python train.py --num_hidden_layers=9 --hidden_size=192 --num_attention_heads=2 --num_key_value_heads=2 --head_dim=96 --intermediate_size=768 --vocab_size=6318 --hidden_act="gelu" --norm="rmsnorm" --norm_place="pre" --norm_eps=1e-05 --positions="learned" --qk_norm=false --attn_scale=0.102 --bias="none" --tie_word_embeddings=true --parallel_block=false --init="normal" --init_std_qkv=0.0257 --init_std_o=0.0257 --init_std_up=0.0257 --init_std_down=0.0257 --optimizer="muon_variant" --learning_rate=0.00167 --lr_mult_up=0.961 --beta1=0.95 --lr_head=0.00483 --max_grad_norm=1.0 --warmup_steps=200 --schedule="wsd" --decay_fraction=0.346 --decay_shape="square" --final_lr_fraction=0.0 --batch_tokens=16384 --max_seq_len=384 --doc_mask=true --z_loss=1e-05 --train_tokens=93720000 --max_steps=5721 --dataset="wikipedia_en"
MLP neurons of a small language model. Each row is named by its layer, matrix (up: input weights; down: output weights) and neuron, and shows model dimensions 0-191. Each number is 128 + 24 x the weight over its row's rms, rounded and kept within 0 to 255. Numbers have three digits each.
After each neuron's rows, "fires on" lists the tokens most often at its 100 highest values on Wikipedia text that the model never trained on.

L3.up225:103148143104155142096135119143108127104115131104138109151106101104122132127138131118089111095109136133157185108100133164144165103169129138117163154125111112118129122091095142124141131155154147109142104101088113110122184162132157191104132098166119122120125118170111139126114133158107118140124106167104148137151146141127127106115156154107113142172102149107130109153123106149173162126162157125155113145114060131113091131091108155118180086190136153116111124098127124142144129142157127109108142142154183143071153128133126111127128077171135117165118126108136081114134139106130159137
L3.down225:111138152138135134116132114083148107157108117154096138151143175146113128141138127108150142167135130143133133125111138160172132131160182122132157116075108154141121165129170108110153146132124132105109112158121125142171077118098147115127138114142145107159100134106124133164170154124127131142142107119136092110125126136080111133178086117121150122137126151142119174153079143161084138100149134112157121127116183077096124122120130143115141088125169100163110156148140104081133140158168141124109127083098153141182114129097107110138153085106097108130108063089119109123145113128123119155
fires on: " t", " g", "l", " (", " up", " l"

L3.up510:161096138155132119156142119127125115111114134121123145166132123137108072117129113084128147149128156149164109116116181150165107107121108158126101174097102140145129135143118119150148164118112146137070129127134092127135154130079140087164121117133135149125094121148135111111149122117131120107189140137090093110152136098105130114098118100119145111136140093071128121105137095135142098121129088160116166122103097135163122145139098145109147132172171079114124155137078122127144129127167118114135172138128113103132185143131149119133139109113155142138136106053110137134070109143075160117
L3.down510:127126144125139090037100100123080118131145133163140129103115133149120104108113100149153122113092150119153124142087154097109099178128143116120180121120139182163127159086128110118121114162136157128116135131105149106139121121129108125155140133115137169132120124131157085130113126201142093140131137121131112136165144144116116105088147148095155111143175098167104093116127127108102135098098049128117138139126171158123114108140101163138138149131128171096084125137172141165120156129125113111113109157103085122100131160124131147084155142119128125104130149137163115137110133146144131132
fires on: " (", "v", "z", "ed"

L4.up557:142102076126126160175110104116153123118141112130127097096167118160110145092134164120110120154153114149127115097113137111147114091174094096090124124101112173165154144148162178141150159105149134120106139096145109100184122082140106170128138139125140127091131128115140177155128122134146178117092125127144087141157152141115131116154094111094137168153143119118097131158109150087131117137127143163128128140126130114106152177124127116092067095105161120148110117084129075132109118122104102113107110133127142178148140121167091164125111149157117121092099119104110127122138152121141143108
L4.down557:117104106165137106146168144130115122099112164096153146144084110090145091139179143107163068138113103123135100142163124155138181128140146120110140150104154174135097134139155130120141157119144105133118127129073132100125167112118101156123170119128076141084139137145060134142123094156144184099118111129129100151142143154149112125134093133130113120119153085109089113155121177139124113108159141141118118127095136153182123161117127123116132148123145129158102143106093159086161131080130156131097132127123137136160156127133116133142122116126110109127186151122133133128130177089098118124
fires on: " c", " ", " first", " start", " end"

L4.up149:143115140137133100133154125133134142124110129134153134140113142118135162129156140120150140088115144130160132136126097107123145194091093135130115108112114117125116156128108156132184120133160132118164147124122141114166118159135161111115115112092121120130085137100133118123154126060149075120137115105105167132115113156097139102130082116132133146133131137142149139141112122150081148107088129099094148141158115147141122091125129136124122150099089159127173121158139114133143064098105114150145132142090148141091098189105099145166087115079154109089108104114161136102084079162078160117
L4.down149:154116085167140124086109093109141113121146126148111156128126108063122101150136146110113100152165097120116148144127139100107145142156133138141114165167112124124109119085113147137153110114116119146104136164142127162112064096146122115112127181102128144118115120147091128101144136115148174135124107131177089153182160104162129138135140167121119094142127075112106135102164111147146170148150135127186121128118149107129107131151148119111108150141120125127095128068153133109089141112175135100096165163107090099138140144105104121137127141123143150175098132103156161124140147110146083139
fires on: "===", " the", ",", "the", "em"

L3.up295:109166112153150148125128127096136149109141075142140136188101122127128136131121113105097122127130164116149113147091136100141130143133113083135110133118126103128117138159119118126146073133101178134153142102159119123119165171143108100113158134082150088137120116114138140127139102109144053162163132134133155146123169135121132161120158083151125121121114136129152125115115110135124080159123126135113117148168093139133120154163037112129114126179146104126126147099135171127126126143147128136092133116133119142125112172103154071130111123112093121107124195112126143148127120136104180178
L3.down295:125128165119150068182190130141157146106093138153130113128101119097154146122099128118105123118144119130079133124150163106127122113156092137095113149132120197136097090123118157099095140131154115105122155142088146149127136122132134110133112180157159103131138131125158096084135124156129130102097121124170101161103086123133192118100072105116105121121130154129096104101133099146164133115146170123160153130139128153128158118115146124108115132128124116175164127099127115145134164099062125156157114129140121160114113123112146122131123099155148152125157120115129105160117178100135090124
fires on: "or", " of", "is", "es", "on"

L4.up521:165118135184122136152140132092153113144111123115151148144156159140110131167119133066126128125140134114126162112126135094156144116124112102108180106125134096165146097122146113113131148130090135083112116131137095128094168123118104140113135152132171140121106165094123135128140120115152062137142125128166128122130177074173093158117127122172191135115139137107135129100131146090114134115083097100100165144099133138114137150148119105146090100152137171099126120138146106121140121145136148142126098117169148125126121132097123128156131144091148130101163116183149120145082143170173173155
L4.down521:124151115054128142088123177136128121134135107131146137079132168130120116107081168175093169160131120162103147082144101134102120165129126141158168141111139131129111137089128138105110124155084137104126129131146158100140111121113124147121137113171123160076090118164148126161090121168083131136113091122092110111121143167086113095112145113108101121122109117131136152165129154091111105195111144092111089160130138168101141123116102121112171141121111117144123124126160161124131104109125089135107118161136108129129119110164132134113129128154094094127146128117134106109147127102116154076
fires on: "ist", " medal", " single", "umbent", "ed", " coach"

L3.up136:135127116124193138112126105142125165093064154141126128113141177149056140135154098100133142131135107161096167119132116136155099114106140141106122137138098138133079134125102167118114111132151155121140131110137150153111169161173130162149120139115114134140148162112145153157115146117136091123127116183103094148092091107131103130094134140128099141115118182172130137092111140154087164135137116108083105120138150144160149158107145167125130119172127115157103135158135137145131163166138123146141076145135161124137106130146135142082087138099136137107124139157123164162167106145136103130
L3.down136:121084147188135181129131137133115130146119126148096137096160104153114098107148079102133137186163122126175131133136128104140146135114108151098099130119150126104113119135129107119111104111142125146115080155112136140095143139159131110152104103129158141123127130142152078104126172102122144100133126140119119080133178135126133146146153118126123105126122128137109120149119139146128126153153124115164124137153184088130113107157139131109037128080133160102133152076088128153136134132128128103072142126117092165150153124100163125111138125120140104151124119122126071129099145164149090189
fires on: ".", " establish", " based", " published", " established", "//"

L4.up764:141157132161124148127119157121097129158133149087164060158111166107125131115101145144148140117120102174147125152119129145189143135123145125137102144145131209127115136097100106157145140115162161169114132160147104119160109106106124107157134140160140136122146153154099123131132127149169160134165178144134132068167089121104172139138136106110153105098058113164142142121132162139134135136108138125145128136140104155120111145152127128095165106124113124175100161139100110124103169163123127113140137131134124114128119131108111167153150156154122111148170088114107155122119121084147141107
L4.down764:143066157103135086159123124127092131108119123128124137104151140105177128120122076098141124138099099104106109157178144119136140190103118089090113135154100151149107116105147158114137125132099113111156160129145128099110134066112135121132129150142099177154124125150136151156164106168080145096137140138112121132122154150116107087122133111109080118110128117147119104131117111132113138134115106125130132118155169101116158121110156131125086112138125155151153175123083109119124145108138147136164187166123118133140133094143107111127131146168117067161165111183106152128136123154104089125
fires on: "–", "un", " h", "-s", " stand", " second"

L3.up23:153148147138125141081125113164098102156132135149142126115108110127128123128113121127092127121139070122096159126135144142164113156149158104054155128069097110141162125105119125130112155118097147125156111111149138105134113120125130171145128099148085112114163055089117109155114127132113166117141133141129136123106105094137151153189095133106137099130116138119100142116107129193096110136157150122118120170139146164152094133133138117153128133093105134134113151143131143144062170161145134143131138116132172136143133148160152179085165130095133146182143149134139125128106144139107109153
L3.down23:142110094099132095137125140118107162092146130142142129097096109135140126118134167144128097143089059177085142139148124150118127113140130125156134145147117172145121135136137137107124110118115152135153188095153169107138140163121135121092111087114148141143098120117107117143146177166144136138092127085142111112109140138147173126128105125129168109135129090117144118120164169156092120117114152159113131086138070142131146164133142131175077106117062130145102138122153074092098085116139151153122115132131156169128153117131124153177095130166169142142111124124132102114131128151117127124
fires on: " is", "202", "201", " on"

L4.up208:125154121120120149137081154134127161107104120122155153153123144133153102091156110118137122080139121110133154117105115184122136138109133136161120100147145102150124087077070121128162096116135153137138117139164131147138134137099094098123117141113175160118156104104129152077132167063143141109138102126159122104129130153129153151128135076074114122152094120119095122156120142165142118126112130131145148152141163146112112173136157126121175156100139109100143148050115141141115130123117081116114104101148109115181132093158136149115182094114120126130126114121143125134114100105104110172
L4.down208:112177137106112155119159146147120139120131121123126127063098096111129105203091122124122146130118110092103129149119132115076121100177095143157140148127127144143105162126138114107074076140165088134130127105107115111068146147115105131121120113140118182130110111113121153107126146126143140134140148139155119119166154107156090151165116153104151081117102108156105143125132127138170130133095117120160089147130149143108131145125139108099124095152111125154084119148139139125148113099131177118180115113148124134149174142099136147082136160097128128111169163110131122107121113141167169086
fires on: " rec", "197", " dec", " dis", "195", " Rec"

L4.up561:176109074128121167086136131146089108116130162122113120151147134169129108140129160139119112127166099123098105127121157141120120123114161145127104112107115137136156113099112170144126143113140123146130082119126124105119170081125163059124105110129108157142136108139089118129100098100103167150139114110106162134168114119108128180123127145128150138109144178061139111107138157128137094114153126167181088140098101097152123117178154131150131137091135086143121074075112101130123121159175129159177135115152159149124123137139110110146127091109134100142124123133137146144113126110124143123
L4.down561:108123109095122115145111134085150137093133144156187129115093090122127166171144101196117100088117086127118099149127115152142115096134094110076109122102107119157134133105155102094157117127106113158136125081116134130149151109126114191139104113112158127151151161136134120171115120153127127141122165122125126142091132116127103162123108114110132088148138144153149141173168132168101132098130124157109126095109146118165130115135125110092161084160113157128147191157124141144122131156083094172116155115139127138135132137131131083128136117119122118137094117125116155174152176115144120163
fires on: " is", " was", "|---|---|---|---", " career", " ele", " no"

L3.up561:124159133122093159152132137111148152130110152116127130116137134129120134155117170071131109053135139103118133128124159153129113109135131127129109134111110155103124115123115159149095145121113110119120087134187147145146116116086098117144079107128091127117117100114104115148096144142106124113114142110137083117104142129107157165201119149123098117079126079166100095143105105141113111164148157156145102148131114102133125168181138126143136125084096167055122151155137107147118153124152116122139142146135126122135123147183120137075167155090163118108144112134159127154095146129105106144
L3.down561:117115152146083124203113152103185139135100102141129101125120083155107126146124142118105111126130116117122102153130111132081112144100144137186125138121083121143139128120127159123123122136144103161102158098177172138109086162108103134087123116125123100094107157101152145100066137140153134121104129097100111110107107148149091123138116122135069089146141138126125130110089123127113101151126146105128124125153119093118103133096136115062156154121138132117126099142106047115119116113120137137132138120146112118123142124097116156136145102163158135195160158107113107123155136158144117145
fires on: " dis", " ad", " Ad", "ou", " he", "as"

L4.up433:149098144169130151058114125107131077189159091135146129131111116155089121092122110118115133077129140127069128121119165119140140084103119145088112124197105112123117126124135176121089154148133101147119104120096130137086132136143141156134149112174139146139120184121103098088101132138157161135154124131138132130091091158076124139142129145132132161119118152110133183101082145142135136106121137131122160167112104146132148134126146131103166103153114130116109107135145115125126102121159149113107146150115135143157109120122091145102123117133165088134145166114111126072132101091129107135
L4.down433:097142134111134141137133122137198139166156139119102119126145144138126124132111108096164114084106135108180153156092121118124120059124119114123125128136126099104131137152118114087143166113113088143103145128111104103136136128143132124152122067104091137134117102099120151076096137139091157136081139093108122099111140098149161144122086120169163145091132108105169078142122154118112110146183100141112127096118132090141132158153102104105102132169076136140106154121104153125115160175141120114130144141112137118090155121138153148124123198149140104120123129110144096131127114158095117120
fires on: "ro", "History", " life", " described"